From a checkpoint of a small transformer trained on Wikipedia.
Size: 12 layers, width 256, 8 heads of 32, MLP 1024 GELU, vocabulary 2032, 10.5M parameters.
Architecture: LayerNorm before each block, rotary positions, biases, untied embeddings, attention and MLP in parallel.
Training: 366M tokens, 11155 steps.
MLP neurons of a small language model. Each row is named by its layer, matrix (up: input weights; down: output weights) and neuron, and shows model dimensions 0-255. Each number is 500 + 40 x the weight over its row's rms, rounded and kept within 0 to 999. Numbers have three digits each.
After each neuron's rows, "fires in" lists the words (lower case) most often at its 100 highest values on Wikipedia text that the model never trained on; "fires on" lists the tokens most often at its 100 highest values on Wikipedia text that the model never trained on. A number after a token or word is its count.

L7.up376:471551568472570495526508513457540590531477501495502480466556554487502513567519414525423508571512511536440551439513523487504567522448520528502491477484557487564461514489517468453551463500480467464541449503460483494564535488528517498542527529594450467529512442482531515541541458455485538545440506542443422440487554408402453493542466453492456573530553502494523432538407469501562561538512467417569479514559502534459533502458438498531486475437579499536483511470518531535436574432471560529482447459479496480468535409528511508519517464534494525524522480504500469508482484500499461496511534410456528412579510516446522480519483509432528505449499507453492414541465525517472523532540456479532514516436509527508512478446463482526492469530502460563535492485481501448527474464539562
L7.down376:531516493490478491544537522566471457458479524477543486527489505480433530475428564511467525534437483499489520494526471595510508461493482457580502563513486479466509500495452514543469483511516326494489500495464466464532509481525488470528435481537488509474534518519504501538540540524442498492488519452505541546527492586497513483536498483507507490520527550497493513424549466544511465482144520522472505524588523502516515494508573525504505478503535487480505495512502501549534442518493477502523498562540461535504508494484570479495485517450484518504444479509498520478467470500496474484460518505511480474511527503520494557569446555462524483551475456551504517480508446519481500499512483475494479467517512474461564505554509495509537505466501524478515429563496509558517499533539534
fires in: "with" 34, "that" 10, "by" 7, "are" 5, "develop" 4
fires on: "with " 30, "ed " 12, "that " 10, "op " 7, "by " 7, "are " 5

L6.up330:457505511501491475548422505495506467485492476534481507469489557479420515464457453519484551443449499412480523497469454504498511507469460439475529533553500560504460429448458452479527501515488582493486476499556490526545481528579474458502489479500520450481463449511547470435496485449463489545505455550542547462507476495585468554501475438506544425493445508537567536556428476515568539462464512432478473486458507488460512457533521368451424528458484460431525540383493546521540484615458457447512463495472545526541490465471487478487570525519386509527479452566510470518514507522441496491435444493557546429449412463492454513522489506453502467527488477500489478518468518485491450509562475549527502550494483534506390508469514524459565530523501500467473474497483502498435512444523557
L6.down330:532558400530503486527538498495468550520547511576480510562476610451560518470477569490525486540525520599569561490494467509495511469554519542527486494489550506473482553520484546488447496495501529490529577592496574517435492477504466491487510489537447510517510540498534498498529452506543543442566608478483457528489541519469522479592494446499563487536541495495452404473546500508534472472673552534477436497512452465594499581478493553530463495485526556570496485501529436456555498459500533507511492450499573462447514561494524476465443486516538595572539499479492512441455458480473481467484564529522485464593522517492522496498582463546494479484556489473489549476477524510448491499463429489502477497499537487489537523522498482502515514526515517488505477469517531458593491532495531
fires in: "it" 29, "that" 15, "incumbent" 7, "information" 4, "first" 4
fires on: "it " 31, "that " 15, "ial " 9, "umb" 7, "e " 5

L6.up134:493513564491498559459467479490533520550545459535484535465413569547462389545491468493501533494437518445460509456508509462524533484528496553534467473554476532490433462494542517486459535460507664521484450451547458507495449518449517504478501572528489488502501466525525530494439459526573513524503493493449522487517547490486522464455461509491387538444442535551542494550444493411471549544409488547532520473452509424504464478448422452450479515530502457554510480506437471492478544439513418508497527517404557484512465469521509547481496463499522481476507482497454463489491495540492453480484491409526431545534523487477532475559522476520513483475534575472619508446467482449515529448550469563542540475485473473475476516511493440508516549449458433532515575529522502509471529455465536
L6.down134:534509483521518487525523493505485529508514493444509479536564454519498507523498504478504474524505520541523503497482478529494448494501494476485510504457511478481524448493505467478519469532544427481490490497501519507484510462489463467490488466460490502439481562493472511485521508480405477499498510497489474508514457525473501526539518536482502500498504540512446515510500486541531441487926543452455431464535479496518484552520542495526550519419469503504467461484543512445523484490495533515489465517548500505527528527438523487495549584463457513471538532493483507495478507464471521505457518484449504459464479494486479516478434531504478492484447508541454485518503502538467448499502514473505487542539513506504465492451540498444469519565521573436545481473530488482497485536504453
fires in: "that" 43, "claimed" 6, "president" 4
fires on: "that " 43, "or " 14, "aim" 13, "one" 8, "sident " 4

L3.up530:492529540472599513521392472509478537499493518558479479476574418504499536539489458532442588538479522505425526497481513441502473532501469574480469410527590505495559496392520560426493527409461476568478525492514423508603452522465508485499454553533499527541498505525460510522476557527516483499510544486526500570496500500537479536458522493456490506549507417563482491479509525514550572514478539433513478459492447501401498466473514524549519496551478521485472487561551490462458534520514531529580522492543477520500486533541465510437482456570542515529476487540533415477480502528498508463478529520518504585556550474478533479536508491520519506474463474448471465533533560474478496424492478476420428519572450456520396494476536531548507508524494481525507524509483457460414452431562518
L3.down530:482531506487480439479441567476462542496551497489529412487489534488537542481528430460523485531501515515545502474494459537542566443462521479572456483472531416512544477421559504526516571489508369452515503488481540509584529477535465520520454488493495506520481518537480517527530562444460542518481485527547562524521491497496464494557515475472573531474527481476545454501508595472472461484242498494458471521470527534531578559516486467508480484424479543446487485468507496540530515517521559423523482523449491479493476492499539512567559447473471511544515457504502558460517497538505506528488524507519494465543521567498511491528481488506506540516500486454491482595473448542396476454546497519448466545479499425527497550466462470476480545485488494524458499474536554472464524493518550
fires in: "on" 35, "early" 10, "own" 8, "within" 8, "between" 6
fires on: "on " 35, "early " 10, "own " 8, "within " 8, "between " 6, "other " 5

L3.up920:501463527518545485479460465512499532449517431540453496527503458563498505506503509501536475496479485552547464466512488505529518525486435456529486492488508443505495443492471518485465504517529474443520475437463524439500461514517492418472489472487423479489527462454470524484535525529474508454461553513534531473511428456495483428486476562456483498517514484456487497460482485397427454459474463476483480430491373438541470493492557542420525515512546455508461436503443507497487499510529489490507391480329501495490485488494471448559446460531519472443502476476499483513473455502539467436557426450516530499416497455514455498494494456515427482489485493416536543441463441447518560454433489423518484499521479512517469542473453512403510526434405500490441499405452509429466519464430464
L3.down920:536512487496546550595561433496518483472475570416539510548432441452522518428510494478496504502509510553501479521433498486497475502550516520515520512485507474483465492550485484550501545493518510493527560452518508498475512432466506527482535441469492523564567567541568495543457558538535456509482468486519501480530494432582507585546539504580559523477522553531468565505500515496493578458564525526625476489528489419513513482533548446522540502465452516544534583515566623521503427538463521587488533558490549546521519532522498543533564496535496525530591509441521508487447481527508547570498512528529491542490454484472541548453561504497533476587469445543522418461493552543431477529514514560533505552493476506547444537498453507515540562503516445539543504554486460505534482512521493
fires in: "later" 24, "because" 10, "september" 9, "haim" 8, "become" 7
fires on: "bec" 26, "aim" 25, "later " 24, "September " 9, "own " 6, "West " 6

L5.up75:489456549518536462504458549458521545477447422485541523459480534524514502505501446471538506477518487491483482492467528550498484493470457489486552524486487556574495501469509450522545490462444550546544464470513481511469504496513483465460531431508495465544490472492512470519431552542525464599507481539502518519587494488510506569486464455562477486529478543490515536566540562533572502439278510491504464550575527506504501491534490462479508551528450492567510489551459518523479500527470568475493477455538469556466473503519512490480516493460490425541465559464519513518470533455505551474565507467585467491393479463420499545607504493505515488501500550436532484437518487490458485488638473486512461537485484537513470470520522515445565542521458487497537565471472411527433476522551511
L5.down75:511473476544487514519523508552518499543491473518508509550479482515494486491456575463509467484545520509556505471525452490494482453508558501555492489489542444449468537449520568478471487538457569496522574537473544483477479481501500477478520524440494469497474527516467523491589506506492554501517501455523458551504481522474491502541489526506557502526573533472490439473530489485429505512863530508513491499534495542568452532492542497514573511460460461537497499498512478452522506450506481440532524468535489499507527470464501519458498543543476521537552465507449435482481457493485496504454456454393469496557520502573450476470513487496455519499498473531496595521501501520514491476529511526390494499485521525499525518485518503475436445459504461469497504495523514481490513514483502
fires in: "on" 30, "including" 16, "release" 12, "turnout" 7, "total" 4
fires on: "on " 31, "rele" 18, "including " 16, "out " 7, "Total " 4

L5.up516:479466495533502463498524535435507552517462493562537533449441493526498454521487509511497526486554460532493559448500498475521503549458446545424511516473503574526540529484545472523554450492446480511495499516484490553511480460500538502430545496490518439531516454482516504514478543574552497563496458498498473521573508459520526546493555491611489519497511518492522490537574520544543519465320485538498531519478525506547575470544511529542496522511452524560502520538480489503494554480480492532531524453563497539483519495520522514460468518479568497518496484488493529495537534500478539437609516487576491556469541480456591526579548503554539566478477553430510546442458520486472526492686495530481501514532522510520527487514484511491585563463446472485503590565484437525541536548569518
L5.down516:530520532494467500510501471546517513538538497504509540576509494520525513533467533433539482496494538545531507500468443479480494490466528441516564492498530412486493447500522522494502499463460525520521455500473544477524495511495494416494504515491526490519455523510483518541501523457477507519558503502541505547504487510478488558566461502484553542512550522507494494540524447506483493490856533459397491505544471543510448551514554559502542520449491473509503490495480501458537479503509512460525488504476499477506532452445504504532501580527415478489476553516462432504493480527479519547428475524456469460496471572577425445441447467486438525502512510493438513530503510540495477442498521511490473532496467547545473523484532534458436482500483533467480466462499459466493512456504455
fires in: "including" 13, "release" 13, "while" 9, "during" 9, "score" 8, "where" 8
fires on: "rele" 21, "including " 13, "ore " 11, "ile " 9, "During " 9, "where " 9

L3.up859:487474510478541490520521445527548535490459544533440503474533488390475540588503485614477578468490534463458500482554581539528471502446489552476472389507506468469568498421480547477471452474404494478481489440499481467554450457504490521503461499514497474533501493548491529502494524526497534535494535498505534506468564476595548555433431548475487490546503469579495506527525508461554549508500474519497480488549492527497532505484482539524444493504504461504439516608538493488432558511518573476498506376500444526493539491511489474499448371545444494509548504518498405510499514544474496489506562551512504570526569485491510449517452507534487470443514503456463486508464534543448498492522449533455507503482472493564430520419488559528584546505483460495456535448483491506486504428544571
L3.down859:472537505504572441539459527472529522530521521428544469534567506432509497528560473470527524456530506409480484449503483506546537469508551512621520548487542451564507483509517527482477512496544414504480507493492528483595502443486497420546464494507506490499430534514519490554556553474425514471475471482422463504498518503525473518592457516514537543473503567444565493426503521512476535461260475514530484461489498545464530472542487486552493495490478511437524424460463444476541492534586572501485517472410552502505470489504457443490525496471507515514517456505500501488477509526497512515519472500522465500536484546477502523490518449453478530512492467554446508520464503504486443540558449535512474488464525559509580554446467466510506505477485467483521522398545581517512529497498551
fires in: "from" 60, "between" 24, "by" 16
fires on: "from " 60, "between " 24, "by " 16

L6.up555:537408555504529475484458547477517496532479466471482532501496553534467476553492522520502554550454502449505489449513468553530532512502475522493538476526456532540469480524481400515515460479530545539499487487582512507513451478478550490520556486549558504489481497507592543509455425471497448602549492505547520532545528516539488544512481493455390548511473561504508578570439606528493502537444483529488466465531494514499474485465446392492581574506478446523542482448441522510498533556434574475550494482504559551534508501524525496558570483506454524447477524505482489489469591507543555512543491478580408503495477502473452585529488437469577477493539522499596499523456445512470440538559471514514496478510499528531427447495556475486496489530545471553531513519515505531433410478493533
L6.down555:484567470502534542523521484497472547535510532494549450525493485480523494454501410523500437470514549535511519485501442435469446534537517514511418555494541465462472541472520609438450478546494532472499612520481546488464551479490508471516466517479466494519489556529452478425572530516459519470486495459461464498505490479435520464541506545531538436507539455502478430426519436488517503486764522455541498523475490443496499519512595612495486448463469543505452485555571547489548479453532483546455496479578477486422500496481482524496474540479475520552533464503477492492506431464448501482465551438485530472500476495514550455491468537555467481486503497507442528512529522526508477491475537506480511492547522501481498536481506508493500507458517576484488484440529522441534549542454513
fires in: "that" 99
fires on: "that " 99

L6.up584:507531540506544481486508543503471518513455465522487528506453550483443459553515547476499471585504456438528521450523526516527501486511522454470491486506495542496434546528572420451486439507458483550512469527601506527501501504536517474441517564557505402551471450516545533557479464502570470484500472465533549590495538513483438471442488483515485511606508474515589497522519526527565524490463524542470512575478418475546505478523470500504493498554503561567482487480532519539533514573471436440572465406529465528466553494523486473535493488517564476520514472486496563496508539538554524506548456446515457510536480466488486508553563492453479457496526497460537599498475523424492534509603463491587557391436442486453485469496526493467461548492447484448474506519533517549451572552530562
L6.down584:533497478540469520477520469494496492517507501480548549543579479502530514525455466475520541513489483550525495501486456502445485517492473547506520525526525487502548391468497549504475490483486460490500464504482542488510519486469480462589478457538485549450558526501515475430543502512473536523529531581501474467515527501507532553591511570559530505418527503474459478512496512510549491495743450507509393463526550547433502508480533546544517480455416448526477474508489547454555478538500519526440457537560510546545488513470478482456518566471418531514454561513499445471466468468481522498432547558523495435457521590532510484485409496554462521495526514549446474505550513544449471518455536457479434555604526484495506492511531450423491499505489518478517534462516484455508451495466460
fires in: "that" 24, "building" 13, "but" 10, "vice" 9, "various" 6, "able" 5
fires on: "that " 24, "ice " 14, "build" 14, "but " 10, "vari" 8, "able " 5

L7.up921:530498497520478493499481528519507476500460533474424476497559527510503526527516537520506538546471520451462473543472467553524484510479504474470535524485450503575512491507449405509525459456554499542520484482518473520560500496482504445496503482503490523468456556514524567531441476441459430558496556511568537524516461516505404549528498476375463494556519512472456554534389506535534472465530503504438467478548463554501436510511450448526488492444497509471516537387462523552536509516476619420571441499456524438549443526501477453504566525515413551507462508528542556537494581487550538571443472487545509492456458522508450510477475471480508492545486482544481507489500449489490412515517530470521520526489512515486389506443530485521486464537561538460502386457562541519453441511575469
L7.down921:500504451468529513517525473494474539529467488538535467526439509490514527417512429495524523455535491531535489449518447466483540505503500499539449482518532466421436507515571596469431520545455522500479555492492579458426521465510496579470515548487497486531491473487493446487526520553548529483482471471434432522473560470520510426528521508551505485516481478513499493412574520494471532519325494472540543526447553470525536505506566597481462457551469528536490491552565501513475476435510437533423512489523490523423497474533569549475424429425547518506528419509485428473494450494477521464569519483534449527560509421545549467491522496547530463501515530513534574507538513534510530513451531550449483458557512518468562495516509528480551499456479469535448574516485494477540552546447524
fires in: "that" 99
fires on: "that " 99